MLP neurons of a small language model. Each row is named by its layer, matrix (gate and up: input weights) and neuron, and shows model dimensions 544-671. Each number is 500 + 40 x the weight over its row's rms, rounded and kept within 0 to 999. Numbers have three digits each. A neuron's up and down rows have the sign that makes its largest values positive.
After each neuron's rows, "fires on" lists the tokens most often at its 100 highest values on Wikipedia text that the model never trained on.

L6.gate1028:549472508481505481497529478544459506467457576535518527517525478400502496502526491476495462491563558477491481459485521510489432497484545479569542465521477554548452542480478525486515528442510476469494523499490585435471463567509476576441573482524524413478500536494528543540503505396448457427527568477476517492471486501485572536449493561519559492528562558475570529479542575537482470511535
L6.up1028:515452494543486452505516444524470517491493495519548520508527492396515512421523468528469515473506512512534420494479558422419467449447486510532580480461501521549434417477434542530484554456459506514524490455553515496527520458517499532448494497517538506418460437547515577514467396452477486462527544510505475555494490488517530563533440489519487488471479455492507497472525530492473469460523
fires on: " of", " to", " for", "-", "ly", " with"

L6.gate554:453471477497510503502540437480458510553531506520539468600497486429526579466480514523505538538414469403550505493471522507487518495468483498526453501540514479537460513518512463406499495484500480529603469527556476592417467510507487473537519469567533485570495544465507488504529466517496498476524480506529495608428476498485546476528469454470566564568466406533443441483516539577487493489544
L6.up554:444512516497509551519516523536467494489495445491543531532468444503459412568452475495516525496459577505493463486469499427446535504502478520497519501483517540497536485568436456475510521414460425537486498443456471498537498424453530498520505538509484490512537443455540489480502505535531518526525496483460495463535533491530555528533488509434499493599435406524506470523480487518476548489477
fires on: ".", " before", " while", " until"

L8.gate803:508474501550492551468495488543554458521579501585487399497505554490514481525490505544555509516454506520534510528522476485516500475486484389480546578514546470468467535492489488556532547487532469448464477508462481551511504503503411533436569487430486532486475492543494474461490489515445422534400430537476590441512510547505518460536508509504390514486492501583420555508473524541519560545516
L8.up803:482500485459529544608596485471449424507489468605460490425510492529462552497492471501535472534438463558532490491534482508514524492529430508485454549491420497461499531486437415507525516514492515497534544455526461454486464453551444528528524440502507446450463505579531528486457545461415524449477471494512409435509506469415520521543547523525546484544509432450519503547495570461492519539529
fires on: "===", "==", " ===", "\n", "===="

L8.gate1313:477460488453515541501539579483466516471531490467492482491472515502478523519538579452438525588532466446512498495525522585507425474507480443480459550494508484542472490501452517503410485590472565447557487502450509456487539537454506526486496538405466428518566495442465503517582478577511492438487495468508466522454457498486455457515535483537393560518516423543538504498515459528523503544533
L8.up1313:515474453426397539439482554537459430487532476491496465485450486549516518453470497522455542474550501492509469482594504503467571609507519451426497500485452430480460487515516586479543495518470445488589473460477482568540463458511492522532454543505493454469546462583573504518486491486508529496459452536510513536498492499520445554487555479524534456537480542471478507514478484510492460443498
fires on: " S", "S", "cur", "con", " sur", "s"

L6.gate768:483516566508541490523494479565535444557588512512511553478579617563510490509454516465447500511528509501493470561569473496483453533581545514477495517526499488500535530465517516470482497510531431471477492420531497509467550545549482446493482495448465465419496499487546518481478444515509496396527534489594504521500535556493470550537528542444583478519522484497481508475561540475528442542421
L6.up768:517497474513462503503476523563555442510499540498523536488593505489487444510467438471409481517475535570486508498488462558502572501567487545472499563457475509528481471398505435482506549484499478412475494464564440439457466525486497431502465495525450512522570492504487500549546405552510459502470537555510458439491553507557456532523499497538518482510505491564474521546511547497480456512476
fires on: " to", " |", " of", " from", " represented"

L6.gate1948:499445533560514538553506474531455547548421499487505504527498488391558549495474469565459504469499502559492511514539487493476471425494505515484556465498555452509465556544551449443522497490568492500511511490527474525536618548487486479430423504504542512450471467425512497392588464543541476461448479514527480494541459460495500482511524420544559559465503495488519518514538549514462474512439
L6.up1948:500502553589457494468570574485540501576492544541484542411449494547484572431534513552446454427569481493483491458504572519483422530528544493476547536470476500525479459449504446518496527535578534500531473524495523542485618505541470535459454578549523501478492486507576544519535485496529485497472531533455488503502495468539544531532493504553550583505519470532476533468445486539390487493491
fires on: " and", " or", "-", ","

L6.gate1587:498463527450502480545494474486497422553597434493524475504463446534531530519482492522584590497481487580517513500546515566524498483496437469493488478573461497517569449452517532468475482539437430495580480443527470536492428475526465550473483504558494471483481485463493502474374487565492506528473560478510507547518487513532496485560556459499537487535451509591499487465538509507529559473571
L6.up1587:500536476548531485546465423437402486481509494535497422502455470468489516523526507524500537518447509495542431506412449538446469553498486480455461500500573514492448469518502557510500555517502503558433458548561518513514501422459488507558545509525484456491434455505473468470506582561549570525527431475483567543496500572532444527496540514478547416504559584572502506490409505597457466484450
fires on: ".", ")."

L6.gate1519:480531476521519485567550432446522494505423542421488479493499525521487521492535503442404504528500503433484517473504427525521519460529507473485560470477562526481473501503498524512534476490478442436491473504579476499508538539535537476470551461496499453493485577502529485489483521502521510449617513418548495483505532524464367513516371496519426578528513582514517503497478559451464560449520
L6.up1519:535505430490487527595506541496444430456514490471517467546494570485423481535456527488554415474464489438474570538495458524573500507549523495497475470558470503481655531483550461501474523525496469558576456474565616453487515506487505488502551543458533480540541454535513471491493495481608563508500553534508490465467546512481461564435496597527501530433516451475498483482495551508522493547510
fires on: "-", "s"

L6.gate1101:581456432527541516468512537573479506462505490526511534463473502538505408489572483433487574508504522508520559526579548459413536495486475490464613439473473444468510574447472463450507533439492505512496535486550600486446529559474497469391479491479431481457460471503535475468431465590503516459525471509506426538462478477486482568492523493482513444544461510524603528468489549538467505451538
L6.up1101:494405531547438549482413522447558585525519528564478470433557532476508503463490434484446508538500453517465520537428439452487470531633432498467492512486498547529512470508481493521532457508540592501566613458536522460476577464473514433559485552555500469495548574498451474527508574480563493490549503461466487497520494505483446491493482525562496511459532476523504573459516483519461549503450
fires on: "S", " of", "-", " two", "o"

L8.gate1481:543426497486513494522499503458404539445528515489500485512561486428471469502472463493459487493510469480501575507484481521510518501554478498515505509524449519568500414503541535492435529448510497560475502504452480529505456466458510580532559530470545563480506503485475490428531436567479523558523415509474504528536457451535540485502533501537541457449499538575518538526489507512498491512449
L8.up1481:504448517547576545483507546453491535484546524499516523464490542542529466494506488417442511515446555511492520481513458424513466478539441503420484495437542481545398454490556510501488528486507508539445457515506486454514403488485559525511567513489547541493481529505429473475544527503571493562481412435523503454504493420440434373487529487536524498447462534543515554517584539527584483569505
fires on: " of", " for", " \"", " in"

L8.gate992:467509453534462530494574475477469508465567513417447517465572500485486478519523544517551450450525532583487521545578524458552565480627478504506479477527486606531515532443483503567514518503460543478459462577476527553515553459476550515454485566517463564453490522480498431495424428459464512490466495531449537483504540495492425509436519579490516528447477553460483516481519555462456480533531
L8.up992:498460490487532491536452453512458524564519450482495483494537525509441466445507522485470537457566473479530449520455529529528476527550530515499566455402445496535458499502467492525484518482531546521552490440541553600447560495480535464548527406586468475430558491516461492517533507541463494548481460493468443482506539470530458408488512507509504548458497554462527562501487438606450482412581
fires on: ":", " and", " than", "–", " over", "-"

L6.gate1604:538544535461428568411577555471494497510490508416513468472451508487467480549557496494529572506496489476522504518529466529498469533455497561493461514575517471489523502561559516533539498500477577529474505522602563505558518534545483467478425525530510556494541468511514475583516475492456453522444448526543590510529517534515531443454471515518529511538441518541514473526484454445481448470451
L6.up1604:438520489529483463466392481564475493507513488407529448505554455522510518459502515501567517497477519491473468481500523458559480502546434500489456521512545564487519489526517510569461505492522526497418511485441434530546520541503399580433422541503483511537485512514472485526533534527534514503484575526531510530506471570522486408464460533430452481473477517562522554449470489476478505570511
fires on: ":", " /", " |", ";", " ISBN"

L8.gate263:478482503455506495509508539579495533509476458479568499587555445535546509553499567471493517412558536528420492519553478457503552427506537437497471511529563463471471521468494513527532508548467537460503491414524523527509507485440500490513516504498525464494524492468554491403556474513475475503585503495445495460553488500516459515454511524518535453490510542524535567529525513472524487464433
L8.up263:481474420502491599555528521535519450483507419454447544506566454465517512577512560453540468450499499506545490475528569472491539392475471519509483540494563512417563503508553583578489523529500516400514535450495480429496534456529482467471544455488468508505499487488517530448465541476508543514556531485498553423512517443511465540420523519518542527496530497467496512512518572467505528434478
fires on: " of", " in", " on", " for", ","

L6.gate1778:480444515489506502530550476452486527557488528431513497491555449408546456599584556551523452507516543523445536472535505524474489530516545479485550560573464519481462562483477521502550432436517479552527460498528520538510522509419505430529536583484501519472489562512467493441515487519509508541511494476526516500414512525552453621526505530488444524456485508583546509524452505532510484505451
L6.up1778:430498515473562508495558525508525394540485540527475530509528484493502557483512528494472481462531491482492452534455516474493508476452507499500448499496383440397496513531572523476499444434539525528520444487541567442519613457464525554430483538528579460603459587495483487534463514434455530481471501543527489483461521505491505565552474510520506441502628526470493522512477452535641544472460
fires on: ";", " |", " and", "-"

L6.gate770:446510526502484430541418514553530457473497460470533427504502512465432572491494483522501431413633535591519532501493498467545473484425481518535526478450482487432496540460459535558529527464438542525421545475541497506495520497508514463404495502540575507506474480502531523574520552499508479559549497526577559499521532502531532577468473565514435527489536522575544531570520500443515481522505
L6.up770:453481432510457560490404533513536476514560468490556521511530471443525435475482571511474491491491540542479496570547480459528500515445474537492535496525493491518557469448461573524508499421515471491475488529446472532540528434513486513437516501452515551495472507478536448579490543523485575494471515454587556466518516436505447529497530507483496451490453480449444552528466509517555500431368
fires on: " and", " of", " &", " by", " from", ","

L8.gate84:584515423487592454487503516414496514481477459442517523509500501516509513519578484500518545568479510460468537486538463491519488421469457482510471550527504533453434447522473523441561506484513511551487509472450514526474500492431490475557495511537541520457485553516432503518516499544578422463470440443497507563471503494578455474482489504468565483461490543523528531501569514504465582479432
L8.up84:572494514432567539485476472511502535527556485490477484485486487517532473514476481529460388508456494461528483499607532542503437486495461445485496493500518549555460515494576455509509528486466539452409500567464445509539519469518530487546483510500492537466496521501572495476543487462593400500495427524485501545458522493483454489471495520477475456541464511549540446516566535536520518431484
fires on: " in", " on", " at", " through", " of"

L6.gate226:604492494497491461523579464470500492469493533519544452476479487488540535481437480553493462479458460539562471521597574504464470484495516502538438486477471470520601548480495462536484496516442571505472499505447539443383514467483547495513497424532509419410469472514526508578473563462543538527536489454530452526525489386535501507490524466554514483501465543550479533491499492433569523457473
L6.up226:438464523500508536501477544567416514491537492503490505517480465525533470566474486534516451504470504527543488492510485474560461486525546506496451521562562504510478532550529497542488522423450613510514483434531499487408514448467505579513434502524536542419470467547552524499489500507477472501520491451492463467529516525427407506503516440538452569501435535513495574432564464461531475515561
fires on: " al", " Ol", " del"

L6.gate556:508464484458450519526511508476505501518468500485479588482541448468530473484534534493561474432469505462474507556473526509522521485457550520517493441481507548563528490561530581614435475519489498484533475477465422514530433517486503461453489420545532482519472466531445511434534422471562500505503498531427455431589575530411520542468536498507472517536532503543504441429455519521522478441487
L6.up556:487478505473490498560474519489572485482511553418499483501542483482460491452493545485512485558521477477548478505494580568565454562433480540477436568471482508511444514509540495477598581528573421485566505553540436458444475558482471485457551513519454533507470456457545496464491496495499462536484451498445532479660556500543549500417513501579516537509426452501530413514590467443488470513584
fires on: " he", "l", "eg", " passed", "u", "ne"

L8.gate1369:513519486449456500467463516519424505547481525413464610487584439372468500541424539525478528419455516465436494451516491474530448482464571453480491493515510498558470473506409486533502519528474447452532503458499531522600512498489466503479568509465464440484492473426539514435436551533431491492524542495528498455408549528457506450513501397485482468470467403497453502459487525504471524537503
L8.up1369:530437492516527465563418458500482591537433451474500553570447463459621539496521512444506529492511525524562571533536595507473458535494453539483463453438496495544479520473470465490445532490448455480476469493485560462429598509452497544449533471509487477520444445480577588476527422464503443547554522472562588510507515522414493500488476571519562454559475475463542477530489553490504547542452
fires on: " |", ";", " ", " to", "\n", " with"

L8.gate1320:491472490467476499533472507475457540471498544550513499611563561499506526499495484474502529486494579486498450519448481500450596468508492528447460456433488434481477540501540528487527477549476553475463457453445428524525517431506504511467568503475496476498442526479619512505461428492517558447471468479510562471523537465455458443488561443529558470446464465529511548520449569503579428450548
L8.up1320:471497498503503560493505485591566545465503470508504506505463498502530506511462493569490550449426524540530493589513531554468532526580584506544518487459535531498555492505508501529493553636504538534503546445546439505554526510518488534509555469438517496538482526511573551444468445472491533548474488454497535440453530496546405497433435500533535524508408544509530547489430531466537540460456
fires on: " in", " |", " on", " into"

L8.gate355:486485535562497433343483511462522480480507566473521536459491507473510526509571484438481417591510421525542567500497492478481515472516438510469562555422510544489554534415509475506518439519589505591477494514499448484481535499525464460481479475462534482511569475497513480481471557462500557540434547541493504494449477480478579546526455468509570530488535443488442429542571538446505510506540
L8.up355:514483496480535528445528531497499484551559514480529534486450388473482493449530466487531532505516425437522551512483486384518511558518511497450530487509539465446494552480549487533550508510547506579492510472492509555433465485418462421513479457464505459585524474526493480553551519498614498478516559570533542456516519520534472476487523496475469455467530562553522532507530503485529502485469
fires on: "\n", ";", ":"

L6.gate1628:551538491446514464473583456541429488514445507520534418434558523550533504449434512419475507530460591425506440487488460474521481459534484479485533474519453434517471494473502499505510514447533515529513468573537557535534517462549574484473594486497459557446473450480612544539474436494502526502595461486564505519493493471439509462490428536546537521530436587512538508508504455422496547460504
L6.up1628:534561499528408550551486496496519469546514479538514418479493579479470518501499549461535535557477465520462470481506456533480497498474532510540506489484531486459523577512457495511477510604548549564504528504489603468496555508516495504511579484449425514441479499505446461464511545505548482503558527455499491518523455460470491539541524493537528486467461502430560483503464530501430458494501
fires on: "s", " &", " Old", "'", "ye", " family"

L8.gate65:575492438530521515508510496546539492545447479553465513530531517449505530532583464517437506479548545524486537451523488548494459535508482496544503527558467487519502476472542481396517453525528468579498566503481456513519430447420482483454447479468552432442489488452514556469579452438521557480475498507494482550484446539576445483548549483511440505449533480485589459453499495549526534508465
L8.up65:529529527533532540497561486523566521428514503495483447521576516495488532533471494486458595528575475474496547525587551458524518426449525507463546507394406501502539436406499515539492468455413473481469527556480490506474447470489493519495500522548568551548534499525516549483468471438480457455458507548449498561558561520435535503449464479496491525510498470513446448486539464533527448471547
fires on: " |", ".", ":", "\n", ").", ","

L8.gate1407:437559602506548463534528479578431572464458538467444550510494508512548516544493541493572530582518446526503457551488465500529504510464556554523546573522508535519549506452543524403463425557529465517520515522490493480532491462562410491542484507534437535570473463548538447544455512475484484473486484491598501500502460560568490518524521522502506517450534501475606443488519550520538537552508
L8.up1407:568470539513468524517514453482492472461428492477565500502543535494490543496507556552515587540519498498487432463449509420514526504494539481457482544483379515420519538468538528515468498457479439472527468566528523402469483544494425539405445451524493571510507501522555399453478486489441526507474454537549574452536524529491470533513462562513412457413459471511537442552423515423534517562452
fires on: " |", " /"

L8.gate39:537490535536506595474493421540519486489518523532470466516529494477420473532542438543519547575512467468552477545476514509559505486459381480426508506524538560518431516501554483538587528472482562497539470476492523470527496542485540515548562446484532451440600498455469495531545469464527451521542517494506521541473503457554578440589542488449480491537500479456562479444452591490544494544559
L8.up39:476482456528494482521550537505439555570514418510500513523546526550483520565424469521580478526510452519539478487470455506494435466570502460519450550424525470502483521544521508505482540498483496452506525511558441487479451404561458509522613514503500509504532531434523464417486590450462559485503492477497477493483509501504474465435496572461420572454489493516497547500463512582479522484510
fires on: "==", " ==", "===", " ==="

L8.gate836:515500472495514447408601506528495540476409515524517484582472478425538532550512493437479539579452539552474569539504478428505493516536495505522525546521450473529542515511476533519517504486448492554476519430478526507512531511450509494475475525521429521482590491496513468458429428489588508490496494510521478412559537452494496467509526469550518528486485432529437577493534530468525535475505
L8.up836:497458500495451532519526464486488474466459483492462546490502460479489498485472542432531388556466611499449564504462578464514592429519521554429534511512493469479516512539485547476531478541536539584495511470506487510480510491441527487464557458502490517489535507512502584399405499556508443486561538552572437510508532434468504458538480496509572503481471472545457571505561480478491573466497
fires on: " in", " |", " of"

L8.gate1:475580470432504510470502509494472411508450508460542512470530460488460532541534605480493451497556561561536519501473505479466512405505561480494586517541490541566477574543500437462491481429481502519477536451419499541450457445510545489530486433391551476480448499481554492555549496586547534523491517470511491521467495508539458465417530458459461573521534479465459404491535472534478479465511
L8.up1:473475521453561503505549486454504509500531489475512500541569469421477435487505548499561548471538443444548491480456457557472533442528442515515464460504495518490464460465525513398494534518420484517396450569423486443543468514437546557482566429497515424540527564470420490511480514428506468530502493529481435489497444486476484503487543457491492449476530555503521510546439532476482499435465
fires on: "-", "\n", " |", "."

L6.gate580:492532574480495542541516509529518496549476512523493557518434518520509592480536464475479449548538497506538528510496519533569549493410557523536500520506464479538490525420518477524524483503569489539501587512405459517497595476517499495479496531515552439451457497491505495546534508536471469531489453530509529484510457480490436532492470484490455527566567460592541533460483443453499473487533
L6.up580:495526610490498524585500530569573513529500542518518493515512503477501538425491521503468473498558511530558594468471564481442427488496511570587513526489508539491532510472520512488481544465517519546432523518412532473466544499445511449490487541520515418540447480486474526498559503507503497502472471502467488504582494464495470525477463468517521531523548492523509486473469561536472548497519
fires on: ";", ",", ");", ")", " (2025)", " and"

L6.gate749:499575597489452461557535514527456529524498563533481499445513524539543506499530578462476540523502488522509523517461494477509564489477572612479449519494490508470472480542518526562507504502429496549482508473430483484450464509494469513468493502511463500448547510522511444526470493493473474543482477470447598456517541449519484445574440474460418543482482521544470493448486525473443484496447
L6.up749:469493515585478429448493530488454435484562484508531492457492558440524493475461555438531491519459535420540492507512511485476510426551485549499482490503473434464452561470558553476528474502489530554499573484493540443520467541501449513521504535482538577505498488532495446504548460496530495566456469505463513482513500518498473533492492547449436510506469433547444468508492534504477543564418
fires on: " /", " |", "===", "|", "/"

L8.gate42:517402506482506508499515457467454447555542504486450516582560508496491479525506573531504491511533536457457540470479554516537472433553558518492533503480466504475442477556483532434522481411453508423431486486564545471411502468477512493530445440431459562536534442485439532516472521478511494551563513543470550515532471574460485505514460467550595532483491495514577587538476462538464527475480
L8.up42:462492449519518459436496494519496561539456442474530471521483520420483511446446508500502511491519519494446466542400524498547549475493554559589497520483535485468472537505502458487494492501535523506520520526509491493522535490499492457556489459510484555495494509473561496512490468534472474441508478554440523538509471502434487536536478388549480526522517469486482574511550456507553527530558
fires on: " M", " (", " is"

L6.gate627:539489514544477515501578466477523474511481503488458567516481490457541489546502529527507495524545496495569472462518474501504487539498506448534508516587462517526492417426506500496448465553482490467507446503451512531568519542449451523528513490523514516530555453542521520508483606552512478517496468553551511560524514457448519503520426492515556514465503479465432553502480515448492508474490
L6.up627:524516459515481451494510436504462464571500556459492518521435460529506446542505482517463531492538468470525538536467541533524462514422502513442498533442491462465546504485519519450429515482452544510479537552537512513471494559420485432486491438511506460481511548463543457549468524490558435536558418474572500464470560448486511527513434475517525467556505529554507450523497551592475444401506
fires on: "\n", " from", "age", " |", " ("

L6.gate1194:437415470451505536484506485489579434498510491470487473528531515576457481429552499417486557564571478525512499544519509563518497516510517454538599551407510524513555552558514507533511513508535448518551494517534554422483528503465560457543459482511447552504513569446526515501421537500502404527523484540602524498412465513504450528494549519526503528542492492535445533486490478540471498513505
L6.up1194:491469492480478485499476544467553454530481421551443537506489484509509506470522499488492451493524492520493544480492525475505472490475506554529508421514523521512502479535545490515517523482498466499560460483538416530522494481470538550546443487525565493508566423547535533491456448417523537462543536440479417506468495506492416502386492618507464479469504501495510487487411537512542546477466
fires on: "S", "s", " States", "f", "if"

L8.gate1892:474486490511588519480532469465475495426499532420400527541593591506526483518549453476498541463514550470507508476507436456519527501537461581423509495521508483513511518525449478457470473564514544489506549475549526462459507457440412473520463571463519424465528464479558469503455436548515496493457466590491475440521474509550505484522526457490423510467496561561505495528476463524533571598444
L8.up1892:512484456520469559526588477518519397494518539480560568459489469459461516496527466539532547505501496445534549543556553466470597446455512461483466498450517492500495480440509550513538423479529530512533517536558497527559539456538453362464539542527552451488535484464531509466539473471542477437450608494455509439532565514500535528577463490467508440469513495551437548586466554466535569483517
fires on: " |", ";", "[", "\n", " as", " GA"

L8.gate828:510549542525508447498547494512489485529566520414542502400602475496517494553466449445492501523514527483496500539517501510537514580514539451455538498516424499541502504467508467435504514374509465540460458557498513513433495515470510493498528519502473484484500518508484567497489521564501505567494437478487610520457474509499545560539500505509570477501472493542511505486540529501508548527480
L8.up828:563492513480450487604522546490565520479471516483526494456504551530458431429521472508498508429438530516482451505437484519530501470488478517461515462547479483523498493473577512510535423411509522456434511498501463482481502455544452525498475573506466470474501528486557516498480538434507529495540434483544444430572458443508533524501488510467474524412449522513459583499478491521509507520528
fires on: "\n", " of", " —", " in", ","

L8.gate974:563472574507557491560528533504501541557577503521430479582520467494509546529503503559541518617435516524517544513496474444449456512564535469477528495443487516547485509498469506503548448558502490465523495429526566427537465510419512487555525512475577478413488531503515540487554460405454570562508512541460504515588520482464467456436536546482516509364398568550467469461488497517512473517464
L8.up974:473485475488500454621438489474653570526494531417544498491479547496535481498483533476497529488485505484474448544508509495487465500491485465488545486508496467518525527466529483486519510513511577472502534568559432517493515532495425472526528551507505503547530532479540485508513549493516434478500526434535478466506497549528476528590496506468515491564495463549514550479500528507485504488522
fires on: "\n", " |", " —", " none", " L"

L6.gate733:460460482508475547445476461521465551486529528494476533402487540480508543540443479455494525575579554474471464452498517471461568471506496479498525453439476527500548504461491528562493515484446550515555489522522453472565509464460390601428525562505493428403517448486511494463511485488476474507515564508511512488578494537465524546598522565442482498419503551565533542509492530482457513497552
L6.up733:462532474555557487493484490496546494487550507509490544513472508463533551491457605458494508510478407427464460508488480483520490523523495539534538560538495508498498548568465474515496489514519475528567517590545475460558517530492437491559453453539476497550449506578505494494596507539578414445490524490541527504526547506487449461482497505553507502494436428470532482510475545533556458586470
fires on: " |", "na", "ce", "-", "no"

L8.gate1806:503442544456493494585440472449484441427429528459527551430451401529522516503484541499478505456558492475454497503479480477551449531487506531527482489545562455514497499420452483504520485573532434499512514477487565586530481467439523462525489455505596434478516528493522578530524521465513517465511446440470468496575511544506510541511517555504440471523462485461484483466505506553433499536442
L8.up1806:560497560501490525537523549533518471401477478436461486533574504506471493519499547526464447533495491470475498498487492436533495493503497520528410417509474476529521481525459456488478520492466463494543485472530561549520551486468498445496464487561427431575525513549543513436488521523526523434489472528492461517522573513458499483520538531463499431487498505494478486502517585480471429502497
fires on: "-", "s", "c", "t", " %"

L6.gate773:460558562456509463516416561406465457507526525523443454434547515517503532552500512522546453444523496518506464573518506409491510479522495526555516515511547560463513461457461427501519530566455511524499427516441492547507580531480496441461499520480507436528426497464529520500463516452565489483425492527519534475543539451498516462527586513543481504539507474483520508590532485525425415492604
L6.up773:427519459509450438551424590436507461503472552481437551492533493510448526547501501480560487526462502508501441472521465428512564470535489491502472477460477528528394474421477477498527529485491516499483516475544551526390518506553449472521536477476552480519424513462476504463483511543483473502441418506523453512488541440429542432471500471479497472465544459440522558516497500597468472439577
fires on: "-", " and", "ly", " or", "al", ","

L6.gate447:460404475549608526505506457482532463433582509512476503478551514520448441515475529508557402465561489481549505554507513440468457481511468531527546467497477420483549519550508479454387537449511492490504564467510515484594500550529481478492531557499520536496503515498483521483510585487490491516516473482489562479508464535446479489491506405456452511546510491502473469451490446492405519547533
L6.up447:520480511489562528485485503528532498591458523516495512518492459532437516487493519488508481436433494485544511542474490482522516513503477472499477541463449484459516498488446496494451607456459499503465536462524549498485450549570468522591475466419496433440470544501485456391539521472463508435537480601482528474498488539502440470537539505503484521489519498501517525541444511576489514524571
fires on: "==", "\n", "===", " =="

L6.gate1504:522488489466482548430518504442487470536504490463509531485511461571484571467437506447496435521587417511513575451532505502473512545483496555501557498525410502507521470467436487471533509502465549440538476508492501550487467512473399523547487478462487508566543542514458499556530500559493534482481409547519489518529560509506507545553478467546531478457503537484494477415495519484531506485419
L6.up1504:505466538532502528523530562531500390454492502528501585431538510515472519497511490512461468474570560467472534567503377479515472443563513570578511495458423468521446485524493488516602504513517421548539566522470561558493564487520396516540477461452414478496498506506470537501437464501507461431536505492510475558455459491541479438427478495565457493476463571488440493475407511478514534507483
fires on: "s", "-", " under", " youth"

L6.gate1116:509484476514494531445543519490515479461483540501515483540493487501553548588481552528440555482497520588501512517547459528488471504524433518479506499505532530461508491549505504450543555546535546497460419438479448407511527479456457535515493487471511477412554493450497493468501489463507456498504559514488496520495497536560512503565410457444545539473437534482469464510540478451450481473461
L6.up1116:527492482506585538551429466617467526540494501480447540513551483504459474535540522529503493450508475548484447471519537423510499511413549487455456461556469521535433475425446497458429503468507547513424511410448453484443605467454491496532508486471490579501605540506475501470487508496481456459501553492530545547480499567514539511533500471550539555506452461485497567445560465486447527486487
fires on: "th", ",", " al", " of", " the", ";"

L8.gate905:431471431467512499474462519509485510515492419537555459478502544525442446484467570552505528424389498516574483526492520528512516443495485522561486524604491493502520481459490567466513436481465479527484546452458460539517409527500457534502498451561489486457519439506488481484478413542484468556477481474510492489512526516543436451515502501475487522513541446558535485482533445503520464599513
L8.up905:476530486423477424484487459516559499465559508491436487518505543518559558514536478506494498467544533488594511475515449549440444473553450515518582462491510492479515500493553516516534525497464503440540458486507441498550511509509563498484556535494441468504523610516487440474511486471508546591491475485504553465533524520551504472529472515474511538492526488495523456514456437581459558466478
fires on: ".", " States", " US", " State", " Louisiana", " |"

L8.gate573:502505553515409496504490418568450494517547516544492504490538460503483529489504488547565551585587544458479552502417525454488459480517472501515515467521519451423471504553525575522514503487523551527454463483492543458493544438509481519496536550497459585484510467413520448496493461571429513543565480556551510440572527501516470506519475561507531519502495481557489519473429528540504426507560
L8.up573:492511360429484530550537491559468558467445422465582485523476534497515595482508516489509570475458480454479504489529500461513568487592482477471537442558515459519528517442485468552568525486456434447476436503498485556530481489418513482551480457554456499507415570515521505516461494579538433497533496551468527439496542495464469505477514497505500504491507517536531485489560467472545506571521
fires on: " (", "|", "-"

L6.gate74:512445519518509594465453503532544460481572475536468580426520544522467456544521484466525586468507490587525497478526558469439479514588493492563525521497515527424465486538526456537494517521566544482485483498508443578503463495513502399479494527468472464502428509470432519468528548455466484476533471447516460504458558469464507478462460534493491483524568603472533465454507579532459485470526
L6.up74:533454565448535474466488582524473516500508471469435469423506541505489579490484547495450475454482499490469510492485493451440524463558480502570477531494415539490523434511412468512454585430512481431493500487586511555464523540489472453519507490459541599505558453518409499523502513460423498519456472486536497542524565509436522499425514491497546459500519580558493502497437504498473472499438
fires on: " ", " to", " and", "ed", "-", " of"

L6.gate990:535465488484471476487493527530518533501525589494438482513471495477536547447521566498465556462550507458500450517528489564514511464444534454495525475474404476488457540513514502492501482462480471515553476512471446506465532442450500502534556492497556476554532508466472442476415495504545540504461456542512481546473482614472404467535578482490506513487477426488554499435524482508495489430469
L6.up990:522488519392561484554502507455500514438546514574450514476411513550436472474490527514558533486551347526501557514433503548520565497488506491434447488553509546465542450450482553485587525584488480474488507512499543402478484498501528524455572520456461540543512435499517530473515468463481531484468471573578537513454461536526516567529526498490401472460467480453506459529526435539481519529482
fires on: "-", "|", "s", "\n", "–", " hypo"